config.yaml
d_model: 192
n_kv_head: 2
parallel_block: false
init_std_qkv: 0.0621
lr_mult_o: 1.5
MLP neurons of a small language model. Each row is named by its layer, matrix (gate and up: input weights) and neuron, and shows model dimensions 96-191. Each number is 200 + 40 x the weight over its row's rms, rounded and kept within 0 to 999. A neuron's up and down rows have the sign that makes its largest values positive.
After each neuron's rows, "fires after" lists the tokens most often just before its 100 highest values on Wikipedia text that the model never trained on.

L4.gate198,286,178,185,177,198,224,189,244,205,140,179,323,223,139,196,194,244,223,163,202,197,208,178,179,222,228,204,186,136,230,217,259,198,198,203,233,205,194,234,173,207,106,229,139,147,188,230,248,187,268,144,268,243,255,142,250,262,236,238,187,226,237,255,255,251,110,164,226,141,210,228,254,206,176,233,192,246,185,226,238,171,138,153,299,217,245,179,177,218,194,204,200,151,192,172,172
L4.up198,206,184,189,195,186,259,184,182,184,246,240,190,232,194,189,212,181,194,235,236,246,205,178,190,229,257,221,267,158,229,168,231,224,181,160,235,185,227,194,198,194,201,213,254,248,242,223,206,223,172,153,228,215,218,275,191,218,225,192,205,149,220,263,227,272,132,41,230,149,139,231,160,97,168,184,118,208,214,205,232,264,197,156,230,217,225,220,236,258,201,169,186,248,238,185,265
fires after: "m", "vol", "ec", "tri", "i", "am"

L10.gate230,184,182,292,174,177,172,229,169,199,169,222,184,184,196,187,189,248,243,205,146,126,174,233,252,168,155,205,170,189,193,205,179,142,210,262,145,243,137,141,228,238,134,147,203,269,235,165,223,276,218,195,216,221,160,181,164,220,224,167,223,277,214,228,188,272,185,245,285,153,251,223,191,163,140,129,286,228,197,211,108,230,177,154,251,162,240,208,162,255,183,256,225,185,230,205,280
L10.up230,180,318,192,207,278,213,196,113,246,204,150,277,189,149,166,282,139,208,215,174,248,227,151,208,262,230,182,185,223,216,183,209,284,302,112,196,250,256,164,161,228,133,210,229,210,179,193,240,218,108,233,248,177,202,167,178,200,260,230,218,206,184,197,180,222,135,187,181,207,129,230,191,92,201,235,204,200,234,223,227,226,182,195,210,208,142,221,219,200,205,262,190,211,203,216,158
fires after: " E", ",", " no", "s", "E", " same"

L4.gate322,148,182,223,264,196,231,151,199,240,216,251,136,182,174,237,212,266,97,149,180,260,247,207,111,231,186,147,274,213,227,221,158,179,158,272,229,153,124,234,223,167,160,192,229,223,168,261,217,247,170,182,191,149,177,251,229,114,157,176,208,188,305,202,169,257,227,125,200,195,170,195,243,194,165,270,144,191,226,229,223,200,207,131,221,115,192,210,244,145,227,93,166,216,295,198,150
L4.up322,161,198,154,204,204,127,258,213,132,260,183,155,268,208,202,135,147,205,187,214,199,280,254,227,168,189,298,249,247,204,138,243,221,232,201,191,119,219,178,202,199,189,283,159,237,185,302,210,146,205,199,205,172,214,163,143,228,132,125,197,186,240,196,222,181,177,237,188,183,167,207,285,139,254,243,233,187,170,177,263,217,152,209,249,192,209,268,215,219,207,172,203,192,195,187,165
fires after: " h", " comp", " w", "le", "fe"

L7.gate201,182,246,167,160,191,245,248,264,244,252,117,226,154,195,122,181,179,275,202,216,154,174,225,171,114,168,189,159,180,222,215,191,226,199,274,177,259,216,212,173,177,211,185,158,202,181,180,253,227,200,134,220,234,133,204,262,129,274,210,207,267,240,300,185,213,170,184,265,216,223,275,299,190,295,197,155,196,201,232,198,186,238,150,123,111,289,189,159,234,185,164,295,204,223,235,206
L7.up201,204,244,187,234,185,137,166,150,204,195,127,114,141,169,185,156,168,281,238,215,184,195,211,241,166,145,235,191,239,179,220,185,213,227,279,196,205,285,229,170,248,207,226,125,206,215,204,206,176,259,257,182,189,183,141,196,218,259,270,186,145,260,184,251,263,190,147,199,185,168,171,190,199,173,251,192,185,184,137,167,231,194,191,193,170,175,136,217,259,204,258,204,205,171,132,162
fires after: " S", "s", " Sh", "S"

L10.gate328,196,188,214,150,268,214,193,194,207,177,145,98,159,237,196,129,152,237,257,271,161,176,207,194,249,130,165,173,144,211,250,249,177,294,143,180,201,172,176,188,177,200,141,158,202,144,182,227,218,206,214,210,178,213,236,221,200,155,196,242,163,152,152,197,119,192,158,169,211,223,206,236,235,183,206,207,229,211,204,214,200,152,134,239,158,237,179,233,290,185,236,229,195,211,235,138
L10.up328,177,112,174,132,183,170,232,221,226,270,227,152,159,205,260,222,182,201,178,185,243,248,196,261,178,228,238,193,210,189,296,225,220,177,205,169,173,263,247,197,159,213,237,126,237,189,215,186,193,207,253,279,235,155,186,171,187,223,219,276,202,217,210,214,240,221,228,292,257,117,184,152,161,190,225,156,224,191,169,184,206,154,189,179,184,199,180,215,264,227,191,106,245,234,146,203
fires after: " was", ",", " were", " has", " been"

L4.gate92,234,180,141,207,288,170,204,318,162,233,129,186,210,174,160,165,191,164,288,169,217,240,250,198,215,188,144,176,257,182,154,191,137,245,231,231,242,209,198,188,214,240,267,253,224,234,175,157,255,148,178,210,222,182,204,169,195,192,273,246,199,189,270,210,171,205,229,153,217,159,262,235,240,210,139,156,190,238,244,159,191,102,211,174,189,246,135,171,233,147,99,197,226,196,193,211
L4.up92,175,292,232,193,182,160,181,215,199,128,157,199,261,159,259,177,192,150,164,303,190,200,186,151,184,154,238,186,240,255,182,178,200,233,263,239,242,184,163,212,193,274,223,220,129,195,234,221,237,228,274,124,227,170,193,216,138,117,165,258,225,210,239,236,192,167,159,202,217,233,161,187,283,182,124,242,171,223,214,189,207,193,249,195,269,212,188,183,155,107,170,139,178,191,231,232
fires after: "o", " O", " we", ",", "e", "th"

L8.gate230,267,176,161,164,215,226,172,146,263,254,227,212,235,169,212,212,186,183,193,156,129,162,189,227,237,206,215,240,161,160,172,177,195,319,235,186,225,201,198,211,304,210,176,156,228,169,233,265,188,202,238,173,212,143,229,174,197,194,273,224,199,207,188,219,183,212,204,170,215,149,201,234,164,211,209,181,287,185,183,227,154,194,199,173,178,155,210,180,263,207,208,166,173,267,243,236
L8.up230,205,142,224,177,158,181,241,159,213,243,166,186,134,183,193,183,226,186,115,213,245,157,192,169,274,166,157,215,221,185,261,217,255,238,224,252,271,200,122,219,185,246,229,229,228,184,174,194,287,190,164,175,159,226,188,199,140,198,224,119,209,233,285,204,230,123,187,127,247,207,216,184,252,236,229,231,219,183,174,172,192,174,250,165,137,193,243,124,208,228,255,147,188,172,110,209
fires after: "y", " Ch", "d", " vi", " Ni", " A"

L10.gate305,224,155,151,205,160,198,211,194,223,230,222,239,183,115,176,198,131,189,214,321,207,202,259,128,254,173,165,206,178,257,192,167,171,225,211,184,204,172,248,149,177,194,225,255,181,227,159,208,155,300,147,210,132,114,189,233,134,233,225,229,193,292,200,142,194,227,232,179,154,207,189,204,171,234,163,229,208,221,136,281,203,223,233,143,234,205,169,158,200,212,168,138,178,230,145,275
L10.up305,133,239,147,209,176,170,218,210,201,222,160,225,278,186,215,215,196,182,187,250,126,206,163,138,210,265,138,151,205,199,159,183,211,204,195,197,179,269,289,233,175,264,295,164,193,178,161,181,228,224,180,237,207,166,222,142,109,238,212,151,223,235,245,235,206,188,244,195,170,175,253,250,151,239,157,198,217,190,225,253,207,237,182,202,203,200,204,206,225,189,263,215,254,216,229,175
fires after: " ", "-", "house"

L4.gate9,199,259,233,220,198,210,182,200,189,141,221,211,134,245,238,192,142,279,219,123,143,165,237,211,245,151,228,205,234,165,144,193,215,147,278,118,133,172,199,230,188,182,200,252,206,180,183,249,263,148,215,187,225,270,268,206,190,163,263,245,174,220,191,169,228,193,171,177,214,233,187,198,209,250,83,223,239,166,285,219,170,178,175,201,224,214,197,243,192,222,231,206,215,149,223,187
L4.up9,243,233,276,177,216,217,181,227,120,223,186,222,227,234,144,192,187,163,189,239,271,156,212,173,214,198,240,133,258,188,188,264,198,261,248,169,206,181,207,230,147,287,206,162,200,128,208,238,189,143,210,149,183,194,208,210,138,287,190,201,192,182,180,231,241,178,237,319,156,197,145,241,220,195,175,175,155,180,229,255,202,159,166,184,259,122,237,225,255,213,245,232,177,115,242,267
fires after: " "

L10.gate319,226,183,205,175,251,153,185,216,72,205,208,124,108,219,181,227,222,177,160,193,155,155,235,279,203,164,237,186,198,147,208,189,172,187,187,189,216,206,120,265,149,180,125,127,250,154,133,227,205,154,206,191,190,228,243,197,196,188,200,228,160,192,182,136,143,102,258,173,189,112,221,178,235,258,260,176,214,246,220,207,193,172,242,238,234,155,205,244,190,210,256,202,246,167,232,199
L10.up319,266,183,184,171,213,118,305,191,186,163,253,133,162,220,218,138,274,199,217,252,187,193,156,280,212,163,192,217,157,190,248,178,204,184,213,206,222,204,239,195,206,230,206,188,159,219,230,191,152,150,185,177,282,197,187,229,238,218,114,185,225,213,206,233,167,274,185,217,258,198,137,179,166,103,153,234,190,188,201,184,191,217,193,246,213,182,299,306,186,173,222,197,218,158,228,292
fires after: " of", " in", ","

L8.gate494,188,277,232,133,229,216,125,198,228,207,175,245,187,106,208,204,226,174,152,142,220,161,220,250,235,194,244,200,179,212,215,211,206,236,186,145,227,254,187,166,175,181,164,244,242,149,199,263,224,226,115,243,151,238,224,169,81,241,168,188,214,234,223,149,275,238,275,188,161,167,293,273,132,210,186,209,201,210,221,189,231,204,212,197,138,171,182,156,177,113,166,181,176,178,218,194
L8.up494,185,249,181,158,207,163,192,256,227,209,192,248,157,245,186,218,254,235,170,189,236,171,259,201,147,269,185,171,239,198,202,161,246,245,211,196,159,238,164,158,202,121,237,264,253,209,220,199,194,152,271,238,202,218,59,198,186,209,177,187,214,204,164,236,180,167,193,167,237,204,201,209,183,233,159,180,149,166,271,120,212,170,151,218,202,255,147,145,251,213,230,216,209,240,193,195
fires after: " ", " w", "s"

L4.gate193,262,285,206,238,177,166,188,167,196,164,221,199,258,283,248,193,165,166,204,50,227,182,257,193,167,186,286,181,182,190,151,132,198,177,268,224,135,179,179,216,211,226,166,196,169,230,195,260,256,211,181,158,245,185,251,192,141,205,232,223,173,180,212,244,194,185,232,163,196,177,239,198,281,260,214,238,190,192,242,241,133,176,194,288,257,289,153,239,150,240,200,197,150,224,189,212
L4.up193,220,231,179,275,234,236,205,182,163,237,200,189,274,151,203,184,157,214,164,127,191,125,213,108,191,231,228,221,111,228,216,238,236,217,223,183,254,180,172,197,176,179,183,236,214,249,208,217,126,211,207,138,240,213,192,251,228,191,281,195,259,177,209,239,173,234,215,257,151,188,205,193,125,137,212,185,165,245,195,235,153,206,110,226,263,304,250,227,195,214,253,261,239,158,167,143
fires after: " ", "-", " pro", "go"

L8.gate66,226,183,156,154,194,181,276,208,227,161,229,229,209,194,215,229,188,210,197,231,145,235,157,188,215,229,201,135,121,213,214,165,215,220,176,181,143,153,137,156,198,170,229,218,241,159,194,203,223,255,233,221,162,176,194,163,135,215,205,210,181,243,194,158,262,227,204,310,188,182,204,240,179,208,172,206,185,192,269,225,239,220,163,176,247,191,145,216,224,267,258,190,233,200,127,140
L8.up66,226,209,170,235,224,202,226,235,209,202,154,151,222,218,274,254,199,169,265,194,185,208,272,213,198,270,315,280,182,220,221,252,258,192,201,261,197,120,250,212,218,230,253,188,121,205,187,242,252,337,223,129,191,181,204,180,199,180,224,195,173,194,191,194,205,224,253,209,174,224,257,283,253,227,253,233,173,145,170,201,235,226,225,169,213,176,235,211,222,271,149,191,247,220,224,235
fires after: " g", " G", ",", " un", "–", " be"

L7.gate482,168,178,208,200,214,126,256,209,180,176,149,286,271,137,178,191,201,284,162,192,156,191,133,198,224,199,245,164,159,189,142,206,184,235,184,234,164,196,205,260,197,182,226,168,249,233,272,217,168,222,153,209,244,192,284,226,221,191,188,253,204,147,185,183,167,190,219,170,157,184,189,268,224,189,176,238,195,169,220,264,198,286,262,123,209,176,131,205,249,229,199,241,214,229,200,184
L7.up482,185,197,268,188,192,229,227,163,170,172,207,175,135,210,254,233,207,187,226,167,207,204,168,230,224,181,245,231,208,135,210,204,173,253,161,271,141,201,285,240,171,162,234,202,231,192,212,237,118,280,272,186,193,244,235,222,172,197,222,198,225,206,190,138,155,159,207,117,179,193,220,204,199,141,222,190,146,151,336,253,235,234,181,207,249,197,188,254,212,197,150,189,211,216,218,170
fires after: ",", "c", "e", "–", " c", "g"

L10.gate499,221,145,170,166,213,181,247,190,165,225,190,228,225,197,207,169,152,259,241,159,232,163,238,153,312,170,294,183,179,307,180,263,205,77,138,161,200,135,199,106,258,173,162,209,222,111,178,235,180,248,219,184,182,192,220,211,133,198,217,175,196,203,194,142,197,181,241,231,177,216,235,228,154,201,126,257,179,229,197,188,220,213,213,166,212,221,270,204,192,169,135,183,231,255,157,284
L10.up499,207,267,126,195,175,187,164,157,206,195,249,242,191,168,195,200,198,115,145,244,178,172,178,146,261,225,181,293,170,220,233,216,245,234,175,234,241,204,147,210,225,225,237,173,165,205,176,181,197,177,211,214,213,212,253,163,158,183,210,215,146,246,215,170,217,185,177,258,139,216,231,226,82,252,174,207,169,214,218,263,202,173,199,228,213,204,125,201,171,206,209,261,205,183,227,229
fires after: " ", " f"